Weights of a small transformer language model: 3 heads of 32.
MLP neurons of a small language model. Each row is named by its layer, matrix (gate and up: input weights) and neuron, and shows model dimensions 16-79. Each number is 128 + 32 x the weight over its row's rms, rounded and kept within 0 to 255. A neuron's up and down rows have the sign that makes its largest values positive.
A block is one neuron, or neurons of one layer that tend to fire together. After each block is what it responds to, as a language model described it from the Wikipedia text at the highest values.

L7.gate415 [ 80 135 130 114 151 194 168 168 144 112 170  85 116  85 131 177  67 133 102 148 165 126 141 177 148 136  97 141 151 173  84 116  86 136 138 136 102  36  35  92  86 147 101 143 187  90 105 149  95 119 166 179 180 208 121 119 128 110 185  96 166 128 178 124]
L7.up415 [152 128  72 138 135 106 184 132  76 102 212 176 139 106 118 173 133  97  93 131 162 197 137 154  80 128  88 125  93 176 132 124 121  90 122  93  69 184  98 147 142 104 129 133 168 151 147 123 127 189 145 144 164  55 124 163 116 106 136 156 168 143 151 149]
The first cell at the start of a new markdown table row, mostly years like 2016 or 19|94, plus some paragraph-initial tokens after headings.

L8.gate25 [177 115 192 124 145  91  73 104 101 139 160 166 170  87  91 174  81  97  82 156 108 142 137 161 113 135 174 120 110  39 176 149  96 129 193 144 179 121 134  81 154 109 124  82  97 173 126 136 183  77 151 144 160 135 121 131 123 103 100  96 148 168 130 157]
L8.up25 [104 164 150 117 153  62  78  72 131 178 138 136 134 213 105 142 151 145 156 140 146 102 141 132 142 174 200 112 156 192 107  91 144  93  74 132  73 120 164 123 123 134 110 117 124 102 100 169 127 132 115 129  70 103 148 102 133 206  79 154 121 134 144  70]
L8.gate87 [144 112 138 123  58  74 150 124 131  86 146 113 129 122 159 168 141 148 131  78 145 109 182  90  91 116  90 114 128 168  45 132 146 139 107 110 127  86  95 113 117 148 123 171 146  90 111 171 174 139 113 108  82 123 138 144 114 120 147  98 146 136  93 186]
L8.up87 [132  94 160 177 139 153 162 141  85 100 103 184 130 150 193  97 147  86 191 145 178 153 142 129  83 117 108 143 101 135 152 174 189 127  57 132 137 112  94 163 116  90 149 101 156 111 123 135 158 134 144 106  92 176 125  87 151 143 136 112 182 158  87 161]
L8.gate132 [116  91 139 106 126 110  87 156  97 126 138 143 193 114 151 106 115 156 143 127 144 104 114 179 112 116 132 154 115 140 109  40 106 102 143 134 126 104  96 130  80  99 169 134 133 112 104 148 166 135 117 117  98 147 164 101 156 177 162 150 146 124  64 126]
L8.up132 [122 104 114 140  73 128 130 155 129 129 208 171 134 193 134 106 176 147 143  73  52  88 114  98 185  87  93 133 156 118  50 117 168 133 152 120 138 105  68 144 156 125 132 150 139  66 102 147 113  92 151 121 132  85 143 106 167 135 113 185 156 131 130 135]
L8.gate140 [116 174  97 114 123 117 159  70 142  82 144 140 186 186  55 171  70  65 161  67 118 171 137 198 130 167 114  62  83 223 130 158 163  98 104 158 139  78 118 143 178 146 141 142 106 112 142 148 158 133 121 139 104 179 144 135  90 157 118  85 131 102 124 123]
L8.up140 [163 107 111  74 169 137 145  78 117 114 167 134 125 111 107  58 118 108 148 108 140 160 108 171  93 126 150  70  61 172 132 145 122 149 120  97 109 170  98 176 157 143 135 194 171  92 121 114 181 121 107 144  99 137  85 161 109 192 125 111 152 109 106 129]
L8.gate144 [146  88 115 119  74 114 186 143 124  96 150 104 140  80 117 147 160 129 156 119 150 106 130 135 162 142  97  91  92 163  85  73 112 157 129 125 153  76  99 112 125 100 133 143 136 117 113 148 212 117 157  96  28 129 148 187  79 122 107 173  96 132 130 143]
L8.up144 [145 101 113 177  71  78 132 124 197 131 125 203 175 185 130 154  89 133 146 125 163  77 143 148 119 135 125  85 116 107 158 123 164 147 136 167 145 150 100 154 120 129 161  83 185 136 120  73 147 181 125 153  91 192 139 100 129 109 100 119 130 126 116  58]
L8.gate180 [122 120 130  97  55 113 152 180 159 126 152 158 100 151 169 172 154 117 180  77 163 109 135 150 168 144  81 118 156 150 108 111 122  70 139  88 138 142 107 139 130 110 154 178 154  49 140 153 135  93 144 143  87 123 225 121  96 101 150 201  99 109 176 137]
L8.up180 [145  78 100 124  33  97 167 163 151 121 124 133  91 154 137 132 138 116 152 135 138 132  87 116 159 149  69 141 135 127  60 106 158 135 163  96 115 132 123 152 128 162 126 186 137 112  92 118 135 159 123 132 108 110 200 138  88 103 177 158  93 131 134  99]
L8.gate234 [125  36 122 143 143 103 125 116 115  96 165 150 160 124 181 134 176  75 178 129 147 136  77 107  74 132  77 118 144 137  79  82  72 186 119  93  95 115  93 158 172 133 159 151 162 167 132 179  98  85 116  93  80  71 136 145 136 115 156 128 222 152  98  99]
L8.up234 [133  91 128  93  73 127 114 125 116 121 111 141 142 125 139 126 126 171 102 117 121 156 154 118 168  55 153 104 143 178  88 103 152 121 129 111 110 129 162 126 189 126 145 143 167 162 143 148 146  86 116 175  89 139 113 160 116 189 135  81 171 144  76 129]
L8.gate417 [ 98  85 106 213 141 135 111 159  70 140 175 176 106 150  91  79 161  90 185 121  82 143 151 143 135  58 128  69 157 153 145 147  88 130  83 139 193 135  79 167 174  97 125 167 160 146  94 139 112  86  51 120  81 111 130 122  66 134 105  86 121 139 128 173]
L8.up417 [134  78 177 181 162  56 167 116 170 163 135 165 216 133 175 183  95  78 173 125 124 140 143 129  82 154 158  88 188 106 123 157 186 143 122 135  87 128 112 139 110 116 183  79  86 177 127 151 180 151  96  81 106 117 192 146 106 120 149 121 134 105 127 100]
L8.gate501 [155 158 200 131 119 142 147 108 113 119  99 187  93 124 159 123 167 123 131 116 102 116  86 134 114 160 131 210 110 103 173 122 107 108 179 191 118 139 128  60  88 125 169 172 110 134  77 155 149  38 126 127  74 133 159 141 159 124 103 103  94 174 187 147]
L8.up501 [121  46 161 147 182  88 115 210 183 100 154 153 109 146 143 145  89 122 107 107 175 120  81 137 167 109 108 205 166 145 139 113 149 115 140 143 141 156 167  79 163 111 153 162  83 158 154 140 100  91 117 111  95 183 152 127  72 158 156 142 164 140  82 154]
L8.gate542 [168 112 136 125  85  49 152 213 107 115 178 118  76 142 159 135 153 135 159  88 106  63  53 161 130 130 128 131 123 159 100  56 123 114 141 139  92 130  62 106  89 132 117 158 171  85  95  98 136 138 137 126 107 176 148 109 123 110  86 132 159  76 163 177]
L8.up542 [131 133 139 126 141 136 153 168 162 139 103 118 102  95 142 164 153 135 124 108 126 112 142 128 153 140  75 116 160 156 120  96 110 157 146 118 177 123 106 120  69 126 149 141 128 125 157 135 149 129 105 121  51 165 122 105 128  97  84 144 147  72 138 122]
L8.gate577 [ 57  69  97 149  85 115  88 138 143 146 140 130 169 116 172 114 205 136 151 149 115  83 118  71 127  62 120 100 167 136  88  90 115 139 164 105 112  63  81 153 134 126 133 145 143 121 124 118 117 141 143  84 187 124 114 130 138 129  85 148 102  66  92  91]
L8.up577 [ 87 158 134 128 124  81 116 136 126 122 185 153  31 132 156 119 141 117 132 152 198 125  72 101 128 170 143 118 110 102 148 119 107 128 136 136 101 156  45  40  78 118  95 133  82 137 132 151 135 110  96 122  94 115  89 129 161 132  70 154 173  99 209 173]
L8.gate583 [101 115 117 167 108 238 116 169  89 138 139 171 153 201 147 120 100 113 184 138 176  64 113  80 124 167  82 178 133 146 151 142 120  69 160 103 130 187 119 123 139 132 175 202 161 109  69 170 153  74  98  90 112 179 151 150 142 166 161 126  97 118 139 138]
L8.up583 [110 128 149 163 100 144 142 181 103 133 151 166 190 200  79 137 109 131 186 188 123 114 112  75 103 163  48 187 103 140 132 153 172 108 172 100 105 146 177 102 173 168 157 148 123 111 116 209 148 118 138  98 179 173 120 117 108 158 169 147  74 161  97 109]
L8.gate588 [130  62 150  98 116 137 169 170  75 104 140 132 162  99 139 105 176 105 167 114 130 150 124  82  72 103 135 129 123 144  73 155 128 120 125 146 118 124  81  80  92  95 145 101 208 121 105 109 186 128 110 149 173 140 171 148 114  71 126 135 139  86 169 134]
L8.up588 [177 142 161 126 104  98 178 131  80 114 152 175 151  73  88 102 138 114 107 173 142 147  91 136 104 145 116 163 123 203  85 158  95 136 165 158 156 120 126  62 150 159 134  95 164 128 110 118 128 149 123 162 208 157 173 141 166 113 109  87 130  63 142  94]
L8.gate650 [136 130 118 135 110 143  84 104 159 115 143 128 150 175  70 149 139 196 157  89 134 157 156  91 130  65 182 111  91 111 105 124 137  84  95 159 174  90 149 137  86 131 153 150 118 108 147 176 152  83  95 131 115 216 160 127 142 155  82 130  65 126  73 137]
L8.up650 [ 94 155  76 109 156 149  82 145 147 129  92 164 185 212  66 142 103 209 176 119 153 152 146 128 176 122 157 142  95 151 197 149 146 121 115 131 173 116  83 128  72 189 117 182  68 122 140 126 145 127 137 102 112 167 150 117 117 122 117  94  50 152  78 131]
L8.gate651 [ 54 107  99 158 127 114  80 115 166  95 183 119 173 112 172 119 173 165 161  93  84  98 171  80 148  49 183 137 157 150 131 131 147  99 135 120 116 109 106 143 138  53  96 170 158  95 155 154 119  71  70 132 104 169 226 152 129 116  75 131 160 123  92 207]
L8.up651 [126 111 153 129 154 181 139 125 140 140  64 131 132 100 107 112 153 144  95 105 143 155 153 135 133 122 132  56 149 121 118 120 110 226  90 114 137 110  95 207 149 115 188  92 130 170  96 135 153 124 152 133 156 109 160 122 164  59 132 139 121  99 161 126]
L8.gate736 [164  77 114 147 129 132  68 129 104 120 180 143 167 108 168 100 190 147 157 153 107 118 111 134 167 137  94 115 138 118 151  92  75 127 138 149 144 131  90  56 106 139 167 138 133 124 172 142 117  94  51 116  86 122 190  92 137 117 159 194 118 128 111  97]
L8.up736 [141 151  90 122 118  83 157 190 115 129  75 105 116 150 142 111 164 106 193 144  87 110 147 153 112 102 114 109 145  94 102  76  78 156 173 154  56 148 149 148 118 140 157 121 158 153 132  69 160 127 134  69 119  56 146 146 161 129 118 153 128  84  70  93]
Subject pronouns and relative pronouns opening a new clause, just before its verb, often after a comma or period, such as it (was), which, that, he, who.

L5.gate171 [141  56 139 156 148 107  77 111 106  89 102 176 171 172 149 100 179 124 157 173 111 102 125 119 121  90 141 130 113 138 173 140  98 127 185 185 184 125  96 172 143  76 105 192 151 119 119  73 131 133  78 119  92 109  98 131 108  94 169  61 136 102 117 141]
L5.up171 [128  85 133  93 193  94  75 157 150 121 124 182 164  81 121 182 164 126 176 224 195 125 151 128 111 123 123 146 115 112 101 150  90 103 127 118 139 104 130 139 167 149  86 190 159 152  90  95 110 125  76  90 103  94  95 123  22 116 165 112 105  89 140 154]
L5.gate179 [112  78 127  59  96 148 145 179 116 157 113 173 163  98 137 103 133 130 100 154 170 158 150  91 157 115  88 148  48  72 208 101 104 127 153 125 172 106  94 117 116  95 127 149 127 111 126 143 133 152  92 116 144 109 122 129  69  81 129 115 152 160 128  76]
L5.up179 [113 129 148 120 103  69 137 141 133 158 197 154 191 168 184 158 142 108 174 118 155 124  91 150 186 111 194 153 130  78 154 125 115  98 140 118 100 119 119 101 115 111 144 158 137 148 194 104 134 115 140 171  98 104 159 106 142 122 129 108 146 111 169 115]
L5.gate248 [169 156 155 152  77 111 111 140 116 116 138 106 129 123 161 116 126 133 130 123 128 166 103 121 122 159 140 113  72 130 163  75 106 116 108 144 115 103  97 101 108 114  66 109 102 168 189 180 112 137 161 125 106 107 139  38 149  40 117 175 153 108 107  66]
L5.up248 [181 146 177 141 168 158 136 168 120 139 141 127 139 143 114 109 108  95 143  79 132 129 133 158 110  98  89 145 141  56 148  97  82 105 144 116  58 120 140 191 125  91 116  85 115  76 147 138 111 115 175 162  95 102 128 137 138 139 113 142 120  83 154 121]
L5.gate621 [127  94 144 145 135  61  79 129  91  76 131 137 144 148 152  47 153 109 124 132 118  31 114  66 132 168 119 170 122 113 159  81  97  76 193 152 123 100 116 144 136 155 103 208 159 131 162  84  95 122 102  99 150 102 137 139  72 107 146 154 171 113 137 110]
L5.up621 [101 157  43  94 113 159 121 181  71  90 118 161 177 130 173 158 142 135  86  89  80  94 102 141 162 118 140  94 163 115 116  20 100  79 126 162 104 133 127 133 138  61 119 160 137 156 153 214 129 150 132 140 115 136 111 102  79 130 115 113 114 147 118  98]
The first token of a new sentence or line, mostly "It" or "In" after an opening sentence in encyclopedic articles (It is located…, In 1850); also "(" and cells in tables.

L5.gate87 [127 114 104 101 150  96 102 140 154  64 104 164 172 140 149  99 141 153 125  81 153 127  76 103 127 103 140 107 155 137 117 104  91  93  97 132  47 154 116 103  76  74 126  91 175  84 111 136 173 133 138 121 111 143 140 135 186 113  87 146 216  83 127 107]
L5.up87 [113 137  99 139 204  31 103 107 178 107  88 157 130 158 132 151 112 115 148  85 169  95 115 124 132 170 103 156 108 156 116 109 120 109 142 115 102 137 125 115 124 131 149 106  79  92 137 124 154 184 122 113  89 140 148 150 139  72  99 135 194 149 174 109]
L5.gate155 [ 58 109 104 103 167 165 153 137 111 123 160 103 155 142 168 175 136 140 168 138 160  91  58  60 120 168  64 150 194 111 111  99  85  88 131 125 113 158 132 125 181 138 125 222 133 108 133 105 164  86 111  82 163 133 109 187 115 155 172 139 177 131 127 111]
L5.up155 [121 168 118 126  97 173 171 122 158 150 134 161 108 171  65 158 158  88 156 154 142 142 101 170 108 140 144 111 102 121 101 104 128 109 118 128 110 144  56  85 191 145 170 113 138  99  62  87 141  99 134 109 124 180 108 152 158 115 163 147 150 181 149 142]
L5.gate297 [115 128 116 149  73 110 120 148 137  64 166 136 141 121 146  98 155 119  90  90 128  53 122  42 124 169  57 130 111 111  84 102  93  69 141 168 121 140 137 138 117 123  93 153 112 140 177 111 123  76 131 148 144 117 152 174 110  74 115 109 172 132 140  80]
L5.up297 [135 128 128 158 124  57 159 107 169  91  68 147 138 154  73 162 109  88  98  71 116 118 105 150  85 133 105 123 100 113 139 121 108 127 140 124 100 144 170 117  34 139 160 116 117 155 138 132  99 143 118  98 175  90 184 116 123 120 177  95 145 137  79 132]
L5.gate760 [ 72 142 116 135 112 101 118 123 136 121 115 136 186  86 111 107 118  95 134  90 118 101 100 101  62 166 162 122  89 141 141 125 124  55 102 175 106 149 135 149 180 144 143 154 140 158 179 131 140 134  98  55 125 183 101 165  97  87 114 142 113 113 130  71]
L5.up760 [126 165 131 163 161  74 181 101 154 138 152 116  81 174 116 147 114 156 150 123 129 166 150 118 127 111 124 176 131 133 153 147 107 114 155 176 107 130 141  91  87 167 120 121 111 125 162  84 110 133 156 153 182 111 132 137 208 128  99 131 146 124 118  95]
First token of a row label, heading or list entry in Wikipedia tables and infoboxes, above all "out" in election-result Turnout rows; also years like 2014/2006/2018 opening headings or parentheticals.

L7.gate367 [149  92 181 215  89 134 128  79 143 134 114 110 134 129 179 127 165 117 189 120 123 142 168 132  79 101 113 171  89 133 168 124 119 149 144 114 154 124  86 114 118 169 134 139 171 132 105 183 103 172 107 135 169  87 153 153 119 111 145 140 117  99 138 157]
L7.up367 [143 113  96 148 140  81 123 122 109 136  76 196 159 151 139 101 139  67 153 137 132 101 123 174 129 120 195 106 125 126 115  90 115 159 158 172 103 144  94 116 147 131  55 119 145 126 126 152 152 136 121 135 124 174 111 111 122 137 151 101 136 156 145 111]
Fires at the start of a new clause or field right after a completed name or sentence: sentence-initial It (It was reported), married after a person's name, and table pipes or dashes after entries.